config.toml
num_attention_heads = 6
num_key_value_heads = 1
head_dim = 64
intermediate_size = 768
vocab_size = 8192
norm_place = "pre"
parallel_block = true
init_std_qkv = 0.0456
init_std_up = 0.0456
lr_head = 0.00833
max_seq_len = 512
doc_mask = true
train_tokens = 507300000
MLP neurons of a small language model. Each row is named by its layer, matrix (up: input weights) and neuron, and shows model dimensions 48-175. Each number is 500 + 40 x the weight over its row's rms, rounded and kept within 0 to 999. Numbers have three digits each.
A block is one neuron, or neurons of one layer that tend to fire together. Before each block is what it responds to, as a language model described it from the Wikipedia text at the highest values.

Description: Personal pronouns starting a clause, mostly he/He, she, her and "I" opening a quotation or song title, plus look-alike word pieces (He-jaz, I-yengar).
L8.up173:513480555425537493488514479504480502565426521541546441513487426501519554526475375497505482508547532470467582554469493498495449525517513573524524559501540493578441489533514456543517532497520478429460479460490485513507503513406525506562474481481482544526468521494587454570491551559476447533516421446483562554492403490517545457532545572509516485497505467524516546482508495539506460515465
L8.up248:495551524487518516520565572469539505429536524581542491455542462571482529495473475518535505451466512484517490554487537572502484438472446533589497560478523531498496527566446528459440471411511490465503505473448498477506423514499450522509536529477489453550435497488555501582478625500481522557562494474484485472493460457544470518551484513489523546489498456452496504558459463481498453485446
L8.up272:486499484533484440478522496532575497509469464525471427524449466582494510502449477518517544472490499467545566523562551510444493502530506539620568463491534457510525480584515519480463415493545452541476466443518459519455497486407512510463505451495518474553477527415580475528512626523437497571581517436482527520506500486427540523517522505447553509488412445471479521492502411501518438510446
L8.up383:451477544505505476498472473490508506489514543451526486514489482559572459498559465578540504496599565518474496517488571535501483485550564496533563486570521451500507437543453517546506500486481528512514507523526558558473467490451472494548496529470576545526550454587544501511548537436537542503497552511457504468487485473462501429503499539538560551516424483494482433539527442499495419514498
L8.up501:540535487504560483511512539484543490505429510585515509507499479619485488623485395572477554480590457424438548583504554487467431449524461531535487535564477501534496473546454528497455443522549429453431503436436474465454506481510498469539457466523511482531485492499478451467526496541506487504554425474467545582506453522521504518539556515512488531553415507465504513512473540562515513535497
L8.up681:579537514512490588583535518497490496520370488546530521497461505524493558524442420506588565491514508484411560496530483513538501496568412467533523516500524456534490458506445481469508545490487557425530459572511529541539473483455499467485454474447470482498495486546475494515552513462530500485506429517522526479498414488531529445518551526566497486491528523545464465533525437502468503479444
L8.up691:484542496467549497513489491509457440472510468517474404462524424581432507545451438465576547488539495438437517548465455506424443537542537606594520583560533479505496489552474467492501497423509480482480518505499492509496480517516553495520578478478557571530550492527486433513484530496509476454527540476502528541523467415549545470508495591540441493532502530486558435445522490460513470558457
L8.up731:499531497479512498449470472483509436468495559502490508539518488492516483491575499472510576514500489520460598550594462524519388448457457567551564551493510519505535493552446488499508528555509478484515451509530480504497483519410531460551520564491541559530480486527503473521561498564402480484568496448499479498519531464492508478502498478539516515523407484473477514536523445592514492525472

Description: Possessive pronouns, mainly his, also her and their, right after a preposition in biographical prose, e.g. of his, during his, with their.
L6.up56:535486497498500534523515515505477511491549509498536470500494503479534475549498418552482555472555448431461562549526581521499380575515522518548492488510487459473549550563494503554477507526467426448521587413509517511583477515505442507466432428457506454547467497474537584506470597569470543526515463484556495487446489502512491484498492565458501443460490495507501527506513479513541498506491

Description: The first = of a wiki section heading after a blank line (==Plot==, ==Reception==), and less often a year or number after "in" (In 2014).
L8.up38:501592455533475536503411595505447420424494542516499469490515505482513482559529475516468521481603497513461531537521567492523478530556509523561513541584485504488455499489450439517512526527539539513514460505466516526441554472469527452596508514500532571498475398517529468555462476401477492484489391448508522537472475467525542410488513514527537499520449537580477503513536452486531466506489
L8.up50:529447512408545550473474480546485442510431512484509448550453510530487554531504457492516574550523531473453519502550509533514510445503502504503496509505603508519540508553442473491493500531434485465501519454518522455555448490496544469534450484471471486488477504486500456532493527471471493545570478506448486565548455492408420498500544548518565515504531527574488487525578486594499401508559
L8.up56:542486507456631475463455517532446476492457514535422520544496480498517444497477506567558507478527501515493564417571566460535538499484539534464458537564508517555511533523492440455445529498492493521550518513415519469455507485545506512584478509400467553549385513565500455526520502518531573453532485463464513451506477490484466430526468558487554524499492541540507525473551497540550498455526
L8.up91:533480574544577544522499552451466494522451498543457461495480503431521490488523518575518571495550456505491494513543534528504451459488511522565449474568466546546507452492459512520431535471462496484535480521512519476514531470550499425556472470495492471498475460469452422515510511467481500529530501490448443469519436488554463489449535529554562490458472504577424451595517443482460511496528
L8.up304:551547514492520519488461437504487484431479443553487461515449499488527511565465529578476575490488459502444554469504517512517514489510475484550552578492517461458558476450525448522506596457480510503492449530498502564447500444513497461485529480468533560442519542575531474552518496525470548500505411481472535499491456443438471452468556522505578515498463446502521460561513462472520411421482
L8.up374:440522481477536462508454489518540459446457485569492504464450471508501433518488504524522558464520499434455551527533527504491478492554539494546496551510513567567515503529446479482494537524485424504513538461477524476508539484456523460542458478486485510462493497429499448512500516459478506569553525483566570578512429384485496433573578523501548500515405440536483482502532441458504445544494
L8.up511:562520497495531478473477498508438486478529485492530436561446485470440384446610453511504502437562511521553490539463533485468518568549482544572497529483496533557501537501545580463467545448409495537544508470422552458500516517535512468532526414497517478473517455507501463539460533503449518551495520444398515456453531440500463446508501525590522507496435549498503488530465503568512440511443
L8.up622:475524514490578513508453516484433453413454471475495429551501491491493490557512519489538533476580486527430535555472484474545548555549511479597408439502515573467506473554489465492488506478549507510538468470512444482439558508527497501493549511465588523558455516534552417517532524553497513476530460470470532491456441449477491425469573542559561465457540560541536474524533509545458537477446

Description: Year numbers and time words such as year, years, in dates and after "in", e.g. in 1993, within a year, March 12, 2013; also some song-title words.
L13.up141:580410460467546495456477477477522492450519480560500503467465483497491561484590554508476489518469427487464554464535502549505558508526485483575572519513558491518469472477496480463487443485413500536521469472429496516537558465468525513501551527504518538529471489513502492461523481527526466535534518502494482535490443507507464495555519552468545532429513580542546385525519531481505457599470
L13.up224:528498530486510524476517516529431511574430563509546501493405451561494508525546490505519503501599502498527526467465509532586443547452489503450554494449514526506473453487521553496500462475528540473511431479483558550522541506426476480561469529470446566494511535565485491507526501442500538509552515470464545527447448555481490529471502516530485572484538582451482457456529438551474538514537
L13.up229:535551502483528613495483488499460452438437479524488454530432514501606486509504491443487475478441447454478557528486530516497447542412509517492506451524490552552533488451511508568436561564586492510496532478544484496462502517451482543514485490472490524540466417444510420492536476514498491513524499480478485472563451512474532457533535442476486439447500569483497498525532579530487434605408
L13.up293:487478534483471516486468447503497510459441427536520529509545489583523493466526511526492516457555446455492504483573475565505496493564460542498515468525551497469472458505478540501527457486466568470571487457534474475474499498463508457571556490464438488522519441461617489463507537515468415553563484539493505504534488568474417503437482506424537483500525475538517428535501492526575495511518
L13.up308:549507524455540538500498506500513420439418466559529512453400476527486553454493498527496495480501520509486514600475501500546458450471517517456487521540506562527535507472508539483472471433519513576456432540570549511498479504545547467491513544473421499472486510459517513473508515523481520493566442508460516506544455536494500459506465516462531452442464449485456497573506528582501446497441
L13.up515:475485500561527526431528492485501479508472489512575474509419539501551511535472539448441543398510594507504483550545475539550454504506465484506554492502584471502582503486518388521484480573490527430498469463535528537617538581463496530546522469461577501494545510523466431471515500429454481557562437483492558563525494534491495463423489492447499475543458474557529521569527448506493486500495
L13.up582:485497557527524514471465568451559495573518480494564568577512518522510442496487529504523558510484460470490553505474441535494454510439584574468495557515536524484495492491514548516458449459399513423538459478472541516506485455478444522563537536431477512537537490530481438551497512442433550464515487490526500480460497507449522483526506498497489516477450499464431600445517502556587497538485
L13.up657:527499455472531561445474444489537515522548551534568513559453523563460529538571570513549476500513458503514477527527422507523474499520535579492543498490508489488567478504426490460445496522478527527511443465532507493522553516446467485575453532450471508511491473453506463493537462449474541514603406481485491529475495534530534480436540484423519444456510519498564498504435513549491454631512

Description: Possessive tokens before a possessed noun, mostly the "s" after an apostrophe and his/her/their/whose, often before kin terms (Urduja's fiancé, his wife).
L13.up37:558468486484566464500463567531510525416527535515533470551467469486475466488538466462636519498495509472485604468588519516492460522499482524476534511541534527531502517543451440462422494472509475421515466514481492516516565463550478518507488589531530435519491487466518465497497513609481463496544495500548512523503475429456489487538490506446526452482433507516528555534480508585467465488435
L13.up160:492495485505561530511492529521480500359409439525534537515573466527465531522533482478501485437495466479477497510554509505481478497545499504503500505501536575507556482573515548434451451446478481426498512556482523569500457519537393448441534526480549517498438499509538614542507470563525462574491438499503530522545485500508564469548520585444517535553510491480468521507479529570471530448460
L13.up200:525483504449565505472469535529517535487539518519476517492519518514488521525464500607530508478518498424511527503544500560465421579540602500457447565477526558568499523496469493503444470472469479517486424522409565498455486457485421494515511513516596557470442469538488523502537551506490524483521509504541472488498545596500491517498496488475499491447493552599505500505482503547480460537468
L13.up261:522469539475464526449480471523469510489453562501499494522472486501515464482489527440541582484571496441498543562498492505471465493445509555519510536595497532540534517462508533421449480498448511482506527471502488450509455506505481551500478471481524532608532493526505507538581566560451511426538551494481514561499518456455554499555451522481467518503526482527508462535484524517536483535474
L13.up445:534484545504549522486505504473543489459459444480486487560496530539445532539523485527467480437506582440491454555496619526513440531533546495474479534462512495490581476466408524498506518517472481457455443516440539473554499450470416450496544522506549558450517508479535486537537489585526510496496448513465508480474490424489527483526553481453466537519530486517469499596474483536550505566505
L13.up525:494457518522490430424530576544487545456473567507410524464544468467477480575516471440536490492519535490456550464473559514481468532603477446523553513579488492499561478491418472512526537478563455474485463453533557544509541548505451505473480489423458563434497479478508523550515493557439507576561480510523464482524505495484490491537512471524476595543518526588550479490498506489535430529483
L13.up610:559520517518524468465575575508543469416509486510550571521572455488538484532516457543529538494460493523484569507544543532458504534472453553496436511501502536559489549546459501435406473480479522447495511505485517512522503496374541385565568510510438529538439453492523478522507445539460501476531478512471462584512450526520539509500460453528522493456501502557445504590516482557578500491504
L13.up713:508545488484561522522481571545446489457552554554376424512466521547484526542530503559486491500509490495501482534554483552469437509488550538464436436442567476517530470580494475476464436544506463433539498464442512568526486460526433482498465502498574538551448504469493452552539468580465510516509435489473504530496536467523505508450494507514543504466431555500499430537457428539506485528494